{"qk_norm": false, "init": "trunc", "decay_fraction": 0.846}
MLP neurons of a small language model. Each row is named by its layer, matrix (up: input weights) and neuron, and shows model dimensions 400-591. Each number is 128 + 32 x the weight over its row's rms, rounded and kept within 0 to 255. Numbers have three digits each.
Before each neuron's rows, "fires on" lists the tokens most often at its 100 highest values on Wikipedia text that the model never trained on.

fires on: "s", "-", " in", "A", " |", " years"
L3.up665:119154168138065104165103162165134112107126153085116156165131166176111111081102136124121142074092166139158108090135135091142111118075137083127078191119079102106150143107115115081104140123135168120132113159132115146141151175134158087141060135171121100084106040097147135099115134096169113115107067089116170144102128162100162093134112103083131141132108112101123143120141147089089165057169218115152099156109186171161143136155100120121121064192068164098128084089130113168155134143143110171124132083108108120052083111139072098133105129108193172102145116186166142128134179163155135106

fires on: " of", " |", " any"
L3.up430:171125134152091116153109155129140163132143175148073145128159178130113144104103065157107111135138121098159111165093166137144139174143095167153076132134164139084141143145135159151130151095104104084117119134127097117093140143105205135118161117133141102128090156128083159084103142161161054132107172122177130184120103122160190160060046135139065132142175152122156075155101105128101112126169124101110118137089121169137045193142108093126162171151150119124115081152128145136137152125114168084158160123110119141105114206091150163132115104130193133132125117092121164145121132111121141150

fires on: "-", "'", " only", " and", " just"
L3.up39:125126103046142114096085080214152136142136172155070139087111173083154112148128122091093109163150113098116156147121115073109142175143124157125150184142092099151134088157138106089164096155160168159142077077108099184145150163148103084153155153170095170110138130116134119147143111173083079131106169067129138106172124128154143126149145075180092163131114119177052143132095130131148101130118074124124171127118178114197166110112170080125115199147073147092123089110116121123083195160145112071125146095123122185115114110134103103061206134134156114205121127118109133162151102204196152118

fires on: " the", " of", " by", " their", " his", " its"
L3.up297:126158084132101144165110101106086140111151164094183196128158064123163148086143140118157095092085137119079111135139094135136137116174117124115083124117184095107126106175143125170150182207136158098070179115122124115102124159160173152118141135154108195056137143122146128115122147125096126130098136125214153122134138104129159099134103119177108123157168120110110101112147127128083118106095158103103072131141126143076182165156107099125095163116128142154060194155153149112130123122144083123133161112126118096051149104135129128088090180060099112161143136179121067161146135154105151147

fires on: " She", " her", " she", "’", " symb"
L3.up2060:106128152070147072182073187129131124119082130150132063168115128137069146094137139087134111186140134089152147110173038070124096079174110111163061123119139128150042160118154157107150147147158074175133118108059124143107149088189164163190051146073150123145073147109135150081110180146056096143108146160168090084129147111115120147119107110095172116099110154160078099081122115114134057116119112103135133129107130112139104154147195082176170090122153149130148106106131162094108129149193154151108168140168133139140111143158198181143174112139137163135194175154142140167085116105124089117

fires on: "\n", " (", " with", " as", " \""
L3.up663:149082101194162126128166152142170131123219102106110107155136107134160108077115145133160178099103142071088095101144159159147107120176124119063121072163126135139119144171164142171105148151134163076124110129103144086112126100124112088076171144123066095146164181100113185130121174126164134153109122145180156127194125139095123101138080070058135144112215140136112123139084114167094129085133087138144168127160080119156137134086134176131099079140167198125116140214093060136153136146098155105139123097153175101149125100143185106135144128126124124105142181137145168153139127133108163158

fires on: " |", ".", " ", "-", "\n"
L3.up1681:187136107151141147111088150108125115151134157140104138102158106127169170079143138124157084098148080141150211137157130117148081067134048142136139117128026132053201217088175129132122152123146145144102095137078147146139197113139115150148144010134139046140136104163132152089140150118162125121112104097117088110157109137108093106151129138158098170136104140159081112102080086115068100202132072127159135126109119122111110159136127131131129085101149132084120111138143156148118131138236107150149117119136132160124118088147154141122125158058203103147168135091168139141179058090155115091

fires on: " (", " '", " of"
L3.up1887:161153067125118115137088089155084175145058155146109099151107110193118145086168122108176124151126127113112173110116103128096117168164172159087102126136090135171070139182159169161151172224104119113090137106076189101106107071138205117082107111167146085160143138050155142126174156120129138083116131161125120123133123137159155121176103126070120108066103132148092041104087176151118095124131158102137111120130065177138177110132107123086131140186155132162130125129146120116108100127151085062157063157073127116136149167073157138123104175066125116115107176107086181103169107140107178088

fires on: " of", "-"
L3.up1555:109133091069095070103182174131143088067139109176172091099103191112154122104088164181124100118137134121128090143109146103093139141084150127162116076162131096141170142098146092121091115190133106169108075157136171171112170105144129116148087162128119112142149193123112103111092138096128133142112161142161155155126167100086138085130134067158089104127095119169123112107162172115142113124129113125109116079108159135118134127143098124147128072150143085137131084138145090076113065107178128154127110094111142153173176119124166119100110143110153159117121131139102185141145170139115160127

fires on: " was", " is", " were", " has"
L3.up2463:167130167133071168098205177127134170120102131102121194114094075147114131072085146140137090117166115125079072178131185112129140073146144091110169143148185156126174140123111175121189122116096178135133111112093145136129105224126216100129064136115114112120162137128132123066138169094124165168181143125056103120121076168140087137126127105135080120147127015107174142117110156136171127099119092132125144119152160137172155125187110162109172074121221072087062121132080109149112090150199100146127149165089115153145131147148110091059159153169083175113147137132121133079208111110116140123

fires on: " of", " the", " with", " State", " in"
L3.up1767:127124071111123119102130117143112108114161097157146176146114154174210117036166091143097026111174104105144145093199072172100123119156062083093176158115094149129130102147235142069088098125123168153141130077137111129159124164103115093078104115180169125101188108093121150155127123128190133090161164106090181158135152157144173082145209117083062095142141078140141137091137107181143123108194119121167132170125110147133116131121119175172133158137161154125143124200122111097116106151097176121101101146127106147102090122155097136110197153092175105126151123133188103108159157170108095120

fires on: " on", " the", " in", " at", " late"
L3.up2637:124096118125146077190145138134129103192061140121129209125116108125146138099147113113152169119169157124117112174129119096097188154125155175164086167131128096140098155115125091076111077102139040157193157097089167170146111123053156085109136123159090135113116162151158176173066132177141152144114168082193156182136123104096120140082129107123100102102187177122136151083068114152122149131149173148131163146132170127083130099163125152128091155135160163104125124063142171125128150138141103126135079085122090117107156179194106115124107080094106139128094071094166060117087134065139169142

fires on: " the", " at", " of"
L3.up681:102123087113096117116094153087068126092069122180215123124194111172091105068139147120201090139162140104194130148071180144138137161073145173152086065142075182159129084117206131055116178140131121117126115147140108120166129152166130136134105129127163092143148162153124150127097109165141122122145115170160114161065139095127100104175169138162112138167167157146086185166126165103183154146079116171142129114140165172133094127146078102124170088110128109132108139107141158113083069170226087105124088107076121097094130155116224100090068151136100109128074173111142113126089153127159124148

fires on: ","
L3.up1871:150156157126127130127123087126088147098117104129179177124069110149103135151108139159172192121139118127132151122093107164127134107095061159143127121110098160132105145075113119098183091117096150126169130149150118054127161141136125147069145160174134076114165149140212109148127188118126150097127206125114163146116161154146159117127111141158092065119136101061127096126129221144122187141168105103203144101169125126154064138124093131119148128149135162125162140069122137135123105166115149131116154140158114168171162158075128100121118100111097154123207124079122181112159112089177176186

fires on: " of", "-", " 3", " C", " 25"
L3.up567:195138170145155081147151111115112104139104118076125105155168134100156155124140111065093150156154172147077112095136136141098084159111148161174148184130136081113146130100083125139103128099143141108137129079111087130133119142144132149205147157097106164048176096094177107169158130189088144139143064091162182131128075114117133179120177113097138121092169128090078099135141147094161102079143150107175120164140129132183130092103145077105155147181059180154204127097161128174139230117025116083100124116134142122111114113147177119081097142128100136178163167150144102132067175163133122112

fires on: " |", " to", " for", "S", " with"
L3.up1659:167139087159137145141145106121109138138045123128127202106148134076178118132137083161096167114089094129148140131090081159144171105057143109156140148126129171183167206124129115124141103099170115144105108053139150117067160106109082124130132101090101078094149144115132118098139124129130161171121098117128167146116183135160111181127144154111145178078154122161114118109069129201116178133165087129114163161109107183093087106100140133153169090121160110161100143112190148155141128165086139114102147197113062162185139168129175116094056173130142142148152142145085133093129139128106116163

fires on: "-", "th", "–", "25", " ×", " "
L3.up1218:207117153067149155155138139185204125195118113096137156115145125170188109121170120154187138077161080100121131146111153087110109147108130139077127125162115108099127128116140071120099136145147196088115161130140073139172102103082133154186158153122103137083125095129153102092170155103117129157159115153086173104129149089147138155134086141117115135107143171121136160152198087112093105143143067140131124129134147173136153160139125111098160129121131109103155158128141113126100116138135168197140107106109131107133131103057120131169139181108145112155105164155115139123121142108168126114

fires on: " |", ":", " in", " Vermont"
L3.up211:149161112046108168154165144149122147106169193132066183144150182112161118120136071076109160120145091096071070145130099174118152117127134125174134128157120153108102117123143139138145161128158134091189132095163144116084126181169134147083171142131116085149206097097041193116140105154115119148109118115146207087134147116152060111174138082161143128125132080097161144050136150122110060137097173099091110107156068111166189131133115126171089113120123170142139119107099127070082088141186097066166091119049145159056150090137093144140144165111117133160150114148134176112183158137096139144

fires on: " in", " on", " to", " for", "th", " at"
L3.up466:085120075130167072079162147160210140167137148087111082097147133123065108084091105169131169150110085108114148106171078107100168186130149138103106150145184102107093088145229175158155189147107110120133098132154119083150160145148124100165150158075121155036162126085145148086089128153075176105135165136195118152132157098122126105118149107159092080140130106126100114155137152128108112131188108162145177093171098159147097107063108209096139103171131110124150112131114093102091130151097144106154174116150168143139134129103148137078079106126148176199157086121079131157135180099110133090

fires on: " for", " of", " have", " .", ":", " that"
L3.up1874:116094181152130164174137103138114129122118136158145142133108185180126117131158149138091096154198145132160128102048134141137125167122070145153136035138161106167118144144156116138088122080105076096104113152125117110144078089141113166116139162090118165154125147163105102084128164159127115177071119128094104112132122189124109119116160115106115141122135213186129092184171099111168179134132145101190131102145171110181100089163118129074130055127152136082135133131152160119125070106095056154113096134137177092099170096177131120147095104107157109108112181062133132088130174126115177116

fires on: " |", "),", " as", " a"
L3.up2295:134151082113185145103115183152124182139135115061096100169087119144158156137142088170086163105107132111117102150072174134131110153135103154086140140144188110131101085136099098178096120148157143120137157126127151113118051150160141112154117110114090173110127102140108145090140126117138134099167127090147164152160145080083096114085148124088120120123139161139119053184152183164133052103158108124132102144125154097126130154098115094134146153091104114055103127147117143160121109091076090138099136069116150092090160050107103113139145158142120172155139126065086150130130129131087130154

fires on: " |", "===", " to", " left", " his", " signed"
L3.up2129:094148105127155158086103142117156151100076119081104157139077142094102087122161119102073113138136140126121102171108120122106146144107120134133152110124156092134158110129094086134134144125139076197083108046183145198119183149097141158135118165129129127115080188126150156118138111126097145132122153130111119121115146062164097174174139125151149153089100103105102094108163156160142096124068117100177143126171151090079174169189198113130144051108138145101142122112155084113128094121141119160090165143153133103099052131101155122100155161107160111174124091127152096134146128103127098058

fires on: " \"", " (", " |", ":", "-", ","
L3.up874:138157084117012114121149151155127139125154126176114163153070121155185121123159125135081151160116177138138090152162140153092137154142142138063096145108086146116086085141180156168153120144122130130124125143067125166110101121151089145218108128118112099118089117119154125119152097144105142123096140145179155119126070130102118129148111114074129148117142128163107144080101099127171144105117166186159104157118108111123150115150131124149161157120132151087136120137106095161151110100155171110115110154097111106078166134078109139150148101134137142145112149107159106117108131100121151139

fires on: "==", " ", " |", "-", "===", "="
L3.up710:059125134085076074122137192132138162117100140146158153114058100134127092135154117124133116138078104097074128115086099098107140136118121147115152100108086174085111127115092150143121140143129067119138148132104126116094183110103189151112108103131118150123107161173094185135109189113199196156138153058120170134158127156145089147155114125165125135159119119078115114086095099106175161132141140086139137103162119090115128121136134180122181101120092110125126105137147057090159134127098085180106133112075132133107144124136088144068138221056192128081150140087077127130102073122120094127

fires on: "'s", " well", " not", " its", " any", " just"
L3.up899:116095134163152108172023123177094134173174096161154123132120128095081119167082147141099139116122164160106148179148106091197143089123145146127151131161139111178166160174098100144116124148130146129165118133114189121107145154133168124166115167150156146115162162103211124155126107187112174126182188138077135108085118134170140175128143133113147199080153113118121095132117116150117134128079149140122166096128135097114096154158114094143100088144128105147125200119112164127142125109141092110086151134155104096097139125123088122163166091136087078153139144133051123117069119078168137142

fires on: " |", " 0"
L3.up2415:087137113068128145119088069106143112062121117102154179131136112129151118106082101177162144078124185141108119116190137134172122111101084094169074128167147138089156184079120165157087119076107138137163084066153174149118142147176136180141126166071111099141174150145154120099181104145101204203136163149153115152143093128184088152129112141105117158111145165100112116100085133101164219184125154202145187175096134141096097082150134116124118124148159138134090111099207130161105152100107161052156173069121088125097126092113166104114103135125161052131130130172152074106133074117118094129

fires on: " of", "-", " Gö"
L3.up1033:117176082143092047117138120134153155101090183113140147066144123077197111103188116124111100097176097153131080093084126143156141117129107108178139159157087137143117100172142158130083181150139116112154145143120130166118101118137111122127140159075128136140123121102149127163125110136067064107183096131119136126085141058147127143103123194077132155129151160152110156091114105117057144088123138092114152144104151063053126148107137160117067145046084107098129106122127115136144125154121125099115079068117134109147076130090170122126181150157122117117159088126102131113082164165151158177

fires on: " |", "\n"
L3.up2146:126134099132126133154034089076158134107127067106118177032125176126133118168066068144072105140133167165109143184139123125147119128156106120141086156170096144100124165149155091163070096099128107080141132144162176143158157120185137179128169207118109082097142089135107118091141170087150121161110145145215123133142188129186094124143111044114147141140113221087120057115150096127119110179161101162150074134104115157182133109078150159145141106117199136157095135093085131122084078166132149133112173125169151199131031116110104143123072103170187139087169199087095109134159174110146141068

fires on: " (", ")", "-", " were"
L3.up532:152074106081111143130172143134127101141120175146116146115182105114106110116150113098108110076106134125171137147098114104070106176152172138136179112126069163135128168155122151172112158111162171195094148120100115150086139130112147100113148126136149132137098133161146152137105173111109065131121144179125172144115125196106084127108152103110126242135174115139151093136144121153174198145101174125167063122126109077090114145103160109068107151081130067191098156131162091167139083179063122115109073151079152180118128141098086159114112090105190124102150153167098166122128165161096204133

fires on: " in", " the", " for", " set", " on", " to"
L3.up375:123132134072161072107083124156101092123122195135092122129109219170135159080121063111049145135203144142098131124118114125085127147131094108114141162115128137119089120174106138194110140125137112098188110117112149135118117092183135122137129144122116114000146117071085089138102101143098136128156121115131182097142129100127134092129120072111127096144158105121128133132155104198128104131162085114130130128184161124098156127132116156139148132141120181172152180130121097112067161096124167079114100090127112118152073147148135158067161113127136123200140196137130119118155137156123152149

fires on: " of", " |"
L3.up1100:149133130118102078165133118105169189117167097115147100110116145146122114127184136092143194195129112148142128093091147134092088130140133115149116152154166128159093139121133152118155122171126084115097060067158147136187142106078126112127053175168145131096090091097104108110158109132096106172147081124138139154071168094165073087134139138167137134115165067145136176124063114152175090115108114107146109119099073114178152121122136103141096134114102174089128097132122110133136138148155123135099105138094068187127151195091108086144144144102137143095126175130159181134111160147114168149

fires on: " and", ",", " of", " &", " -", "-"
L3.up2663:184133166140083138141148078139094127081141177162124087124122089126122159193162064076106135117120084164130074136164144118132145137090098153106122139137085155184087139163145092137100110140137178153099133114132111113164170087139167116125120151161041115125126110124124137147160157120163112163173093076087140102138102077125153122134139132120140175180174149136081089099145056128179100112122070097119111173096156082118138154093147098103082164118127149099158079091153088152172133130128062142140127142116119184127122105102165151096092151119157117190096050200119119138116101084091108170

fires on: "\n", ".", "-"
L3.up2516:084130127143115066126105097108104103145119155081122148126098137103140084094169093093160136102124107106155144182103126095134087096165150119090151071144225198159195140097120126108207135080146175176148183171106145119206128087134117172146137157085144045096156116128118132149104170059113099124150080123169138144149113116119146139154081165141137086138156161112140114121099087106101128177147107149142041140137132156141132113159104119185159097095124140117112164162057083122133143185164184090152205131140129160115123178139102108163127102140156174100087108151072092125183137170124104075

fires on: "==", "===", " ===", " =="
L3.up1931:143137139115135139123113205147151125125156093158100145182158139162125083123111106159092145096148116239166118145109093094092167164157156126120135155093082137100104183117102121104082174156121162124073126118168148109168133094127145133143181057144153120183144138094023092137111105123139079114105103122171124129164121143135132124120146068160130129126122109131142157115114064163183117161099137110128147069185108130198144099156114160170160177085075163148130126046091117101101090141102096146159098183133182144125126066179158161120186089085183172136112151128122104132118100140169134127

fires on: ",", "),"
L3.up2147:146111131148129113136164161170104134168119071118074172126120146157153115135093117189174152139127166152117139086140126150100139104105080157114098139172134110181163122078113167134148170125093144104120114081104076069137146122213121149120101131101204121152190110127188117091121137101185114185127150103085122161110130157120087059115091109196114161089144119137123125120103152107152115169144070147150156133116134110113123100174169113197102109110145162123152139148111097203124129145178159171139170071216142135109139195150128143070119084099090173073104148176076139118123113140135069185

fires on: " on", " to", " at", " against", " over", " On"
L3.up239:150144149135170151109092100169099108125072162129091133134097127150129155102102068151136118171176180127130107088105167104114079099132201156146063105129125120209112128102106173151155102142143068138124134089153108114102143143137163142214134103160136084113143097189137124160097108130101104153158108127133166137076172062094136165153087171145082101069139080133163119118102127111088149119124134090144096161175072162132173148089141126109154156215118104161098153147133135125165138145141137090189195074127145109125075153139132032180128142090155201136106159089165124154142150087140194131

fires on: " and", " or", " the", " &"
L3.up424:120141103138122099124131072123145158114198098187159149151105135092124166133084128101122157159122122087110093129109117105104117216134149151117086121087113188203126090136105099153137132152112166161131163104161059134144181158173166138129163138085099088111113130149144170191115154129138096113100122062154126082107118098113170155173110146115148202123111175114131124151132129099145148118118162116119119137161094119116094114148129139110125131092159100183123163073166126100117130141129087142181088172097119147180175083119097152165099169133134138162149146142149121147135200143142104103

fires on: " of", " the", " in", "th", " from", ","
L3.up1000:152079090090134120116132091167175153169076174141127140133165188172176180129183127133116121055143179096092127091141156083135090132180166133123173189158156151136151117125165078000095155136113074126127122191119084181115101052116136164078117175098149096101120155123118133143157149156085155123124176097148102098132151102132114107172177099123100143159119156103169146094128085182180094112149085141087107113126082084141151100146134136126122161104100084132100113086081181072072095109124178124118071139159159139151137167081152138126137175158130126102101064128154123067142148097189096098

fires on: "-", " and", " |", "(", " or"
L3.up1407:184122113129139158041117112145149065138121076085212110100151134160127141092153101166191089116085139108120122129152114178123148141121144175122097128181085136095123164117112145117173110117159186169170118077144122157145117130147147076108120095113156113184153100147168069129170146118083103125187057137174108120091106090132112148123212140132168147106183153122105127072103230181123120153165155049165109082078072154156130163086114100145095110100093145207092112200191125160153133154153104104153119133114136088154188114130146104127122103077128152128147150158092109136118178113153128128

fires on: " and", "–", "-", " (", " well"
L3.up504:120089174162113151221143168108162072088140115184169178151147128128074129138142123143089120137146105145119142128072158188146104093092166106193126109128128126140131150183119154121107116131114162130058093131128140106101146144125111161131158197057125107106106124154135146145091114173113143202168163127152152118196120186081146174105079104091117103074154143123168155091126142156153162120129175111158146126153141134100120200158130167132163186133113118108162129162148064113094122061182194106146128149138151124194121164105099112108137126126108085103084132139140149128161102149105129194

fires on: ",", " this", " (", "-", " This", " these"
L3.up1899:139129128120104121098140135183097143131134168198102099152069158200083079148093125148090117097101174130150106113125138129139093146093101143131122084155102091094127085157231205145137100138087115111174139138135169090122118089147180129120103101164188131117127200148122080173159123156143130148111117073089133163152141119107138107130159107091116159112086067068124173127085142159125151140183109148162096132159128090121089114113194147161157124085109182129152146143143073154161136165163149104094131164134113093076175145048130182101093131094139065075149117108137104164129116136144132151

fires on: "-", "ped", ":", "ch"
L3.up1092:169171099126157107141153108113105080111195127110126145173112119086130148160127102092136154177141180166079125137114126081126166188124138161117189146100123141143133131173094103089145065142152095075046175120170066166166156080185118127178053190147148160183155114133172130106171148114163115107128189048121096145160052141104141120105125175042179116021127094128120127077074148115197163136125114155027107153110168110161109131094172111173168126116031105108103164167103078154130161128147106153156089190125118126133121119114102147133129149173130117129119108161090100150121157133127126188

fires on: "-", " She"
L3.up1267:150122168115141101072113194172148121116136127106173130112158182156102148080122163123136110142165104129190105091138161134152165098183151106131074124139054176082107130154114099216149140181131138154132131127191153060111085147112135181153152104124100071141131072147146058112114137092084173111130072091133162143114150110128156109153134148071120156099119117153101091026115149114126115168080162089108126103111148102158089106078152107090110125107110185068134106126160163118119110047122126142108178114125194154142176103113145117136112126111143123136197156138128063162119186188110077113

fires on: ".", "\n", " |", " to", "-"
L3.up106:133193108163116139208213178158077116129121127099199153121142127145167118068146140162124110123133154091110103147117138134118128146160114150150122132141158056096133084117094071156163101189171104146062125131139106162107120133086118166149088074089171137086126152123155107164107155127144089127118078195131186169175146139140135137153111160121097106124137148146188062121118170148109180146089150160092127108115108173073134106168125122157193113127129163129138156135153101099105132154142182190109107167057113198105130128153147102105059122120153142125111080140222155154081137187083119118

fires on: " of", ":", " from", " –", " |"
L3.up1971:168154131084087114073168168107130099076153151194087091043125170165141170125154095176115064142174102095124135170098106127154146141109179121182198071123094163081111108122142125142110139102147155102139085147151162081033146139179170131108145143180118115122117159099098153114167143162075144148119156104152145152122128067096143083138090159114092094178138058096091172122145093134173147145108147135122134132113138148140138183095090168164173107128095166092148143141116098109157123102158087148195159099099090148094124125066150086123101110102180161096095139140138126164181164150148089150

fires on: "-", ".", " m", " he", "–"
L3.up1504:106161129137169141156058133136077117137096152149107096102125090145091151112076121191113155108135146108144117108199164120120149123142115174101078126121184178138105126138132127149136101056182092098125160059088135074144097122152088065132080163103086107141208099117087128119153070147090163105128093123145102137108133117159137185139130149113119102192135140159158129187126085109138115137174119127105120123156173111163122175144097089160093166124145161119117127168172112165069075211161091054133135087178109095100114171112082067160150101090132180059102131115139216139187133117108110154

fires on: " of", " to", " &", " and", "-"
L3.up1227:158155135184182161115139128158128113144159128155162086138114094047129148180135067121146167082057098107078160155158183139124109158094104093067132162090101109165131128152139143040173116092089148102121120102095113094136084204123108125143115114105117085129128150137162113144122139122149142127149164075078145172134144118158133113114164143132141160125154168117151151150115107125164160114119131078112144148077081122157085134123102093120090143137117168140167135092111096121146117120108125107156040097151165147207098116169095191079121071159103135175127125169182115097153181112135074137

fires on: " L", " P", "-", "M", "v", "p"
L3.up252:128090142132128121104075163165143101093088108120181125165128154132181160180134185108162138136098103216176084136106167137124088112105091157118149077064094107116132104079079088126147115136127110155117134154044094129127120108126102111099112129174145068119098107089104090143133111124097107132105077101114138128137099087137131091099069155108093147196110113095094069138130063134072171118138122129137155172182069140190092062085186121135189173085094141129107142167132198165124138170124116171088155128070202147170144101135160106194135111111112159165118123126129150090156138138203101108

fires on: " |", " /", " of", " %"
L3.up1133:151115101098146104092125103095107087074071108088104139085098167154130125109106097113197166140145054102130113071154118073156077138130140145113146138170170134111148107142178105118166143113119162162175089070160177126128145125185128088164070116149123116128095123094127096108134116108151154145078110149095151128168196126184138078099062162157127114196107114161067128120145139103150147133099093113108050112099092147117079120157122148074135122132069119153146154151117163124180142065135106126143120055138138118081126166115149117110137192123174127085128130164136162148173130128122121187

fires on: " |"
L3.up1950:135117110139115106091108075124111121125157114137122199167140100091145127142134146121115118157145167134121137136141103117167149126133168161086159111103161115149136151102159125071156174151131088187114168049138172120139141083095084132142088129148135116146166088126117130105177126088127156123136109130102078151144152076113131123091099195158111141198059141168163126143107181152121153207139126170129126122091131109122097148154130135172119096125083085095150122115139174116142168179117127122132107152110090180153027108125180061158042139142135058086142111185148136061129114134112056165

fires on: "\n"
L3.up1244:168143153108117145097125188089088186109111026158082224152119160109106126129147150157113097159151096127125119133032112153092151168113094144146112172093121133128126151143154125166181112165153166149081080118150100119115157127123139150062119151136146135139143119146120123108112113139181030161110127171214169075125091148110143185146120066117139093174064081101112103132118084176117126137031118165084125145209131210140151143135150107149160093174142156086096154089139163145089073099133109129099108113087154121175093094153165165140138095092090124137108122126189132121133136146179155165

fires on: " as", " into", "-", " in", " a", " with"
L3.up487:100163100102186128122169168151135121138097235115065117154164148153132182124111107129094126139155111078133173064125121083183113128155103098166106105093099120133118119119183089088169130120138141127108177074109096107093091155153158120176152127109080159127140138154102128139062168134150131143104121079167121178132184191192096188119089089100127095106132175171146158115176099119146122109172124074096183128120174139133123125109069096103092138109203124118110089143142077111122160104062118143136085090145159129121148067153143148137162082211117121127103106104139144190233118107096131148

fires on: ".", " |", "'s", " ("
L3.up1609:095109114159220050133092110170174156142184103119130161081101156137155150090168132114121143141098168103141122111125120089111132149094119115095153103173106077129124157163103133162170129120133083088112126104124195101117143105079165185122060065129120049130117179102125139133110152144099078124137170189124154093083123108120113122177104072135106091109018140090104134129147096114101079099141087112131135154119099117116129109132163124143090124126173219139114125114145108080135105147101123138154129092120121128133072142119143108168134091110137178196164109183172137125114134092086149145

fires on: " a", " an", " the", " it", ","
L3.up387:122135111170135166174100165136164116139072128095153169124081136130041133078096126108149120100089136158156113125154143064154134123138124193112111148119090112162139161137218118126193150090108147140150167138095164180099180115169155130081126093153130106130117113131185093141173091146155100143159136116117142161159161058124149088085055120138079091165148120104117126080132118164088102153136145174130127124120150086157132125082180142157104122088144118083139169114154119188192166145149115164150160109135075122149123141107098123133193130084133138179164098134179136134137079142079154176

fires on: " |", " to", " his", " place", " her"
L3.up1239:164135104164104112125127105165155113149113127103118092092109110142164135135111146126130119150095154117130176156050103125137173141102136098179078092052181097131081149172094100114124091161171124059043087103111105160125144133149140135120181122092136123129190176073062090151104177106095092186165141117160123132218162121147083141135181117149128143172084127115131135117097104134126070161133102144201114153140120151146157115133104125140111118084120134138109165143142077121103098132122146127110157131115081123149136145120112128116131088113147122116097093133093138127131085157106139152

fires on: "-", " (", " of", "–"
L3.up2575:162114066111181154195106129157171148107101072146093201141139103102172101115106208091114123104152144102214127109094111147156151180107108093122139089105075142174079145099112157155127103120106143169200154146083122108162067100137099097149138170187145202149075123161100103081119159176121130122146119159132168135108178110120122133130128157128146132188150106113105121136108157169120151154143147184126132131150181124146086137181155097105142104122154111144134139188229105158161066071105115157147107145097168133051131107134206103092097115122141101105129126210070123118100108153081156137

fires on: "'s", " which", " Release", " their", " whose", " its"
L3.up737:133131155067125129099083139083138103086136135110111108197108159121142060152141120125167150065115094159089152132112139147154085125058139178133160087131122088122067141140177135135117110189140174071205080147110151110112114118126161094149115078149159116062133124095152162115112105102091120154173103113124131086096194113100163136179155133083177144113103052134168119139149061115105090149148098143164064139087106086181150142151121162077126098150151093146134170127201151066157147110130127080113099143124062158082172127153131149171156154140087114121118143122066129138112112151089148142

fires on: " /", ":", " |", " (", "–", "-"
L3.up497:101117124172111124166102162081193103191147133054083110085134165118146142144110123107143108095158132147149093098138107102102120161103161117131111076151094123131145108185109151092163176099105092052130184136086049114085164164097118159184114208081132107135112102143140149150182162101100155144171108155181097152094201115111142179073151089150138177121111181140127180135182152148150138185122142108196173157137106160088144129105143121106100107143104107148141112137138129131127028090125159145120127163167115082143128151158113130104174116113087132149049101084129139107116166162099171124

fires on: " of", " |", " for", "==", " ==", " States"
L3.up1047:131149213150136189095061085101154188084124223163112190175141177146206129093111131133122142197136159079156112147042046118147108155097125116131126168166205190094118138083126116131129141152133102171129142039208108138099121112173160145110108105101061144137101140042082103129164113131083127085120150092159130079143142111119138141106125173150131136183201115215141161114110067108095169195117128142134100087109155151151159117084129076195203127170094080153113112163110106136131114202110133113110128161091120125153145158136144219109121108133224156130112120119171046083141113164122170134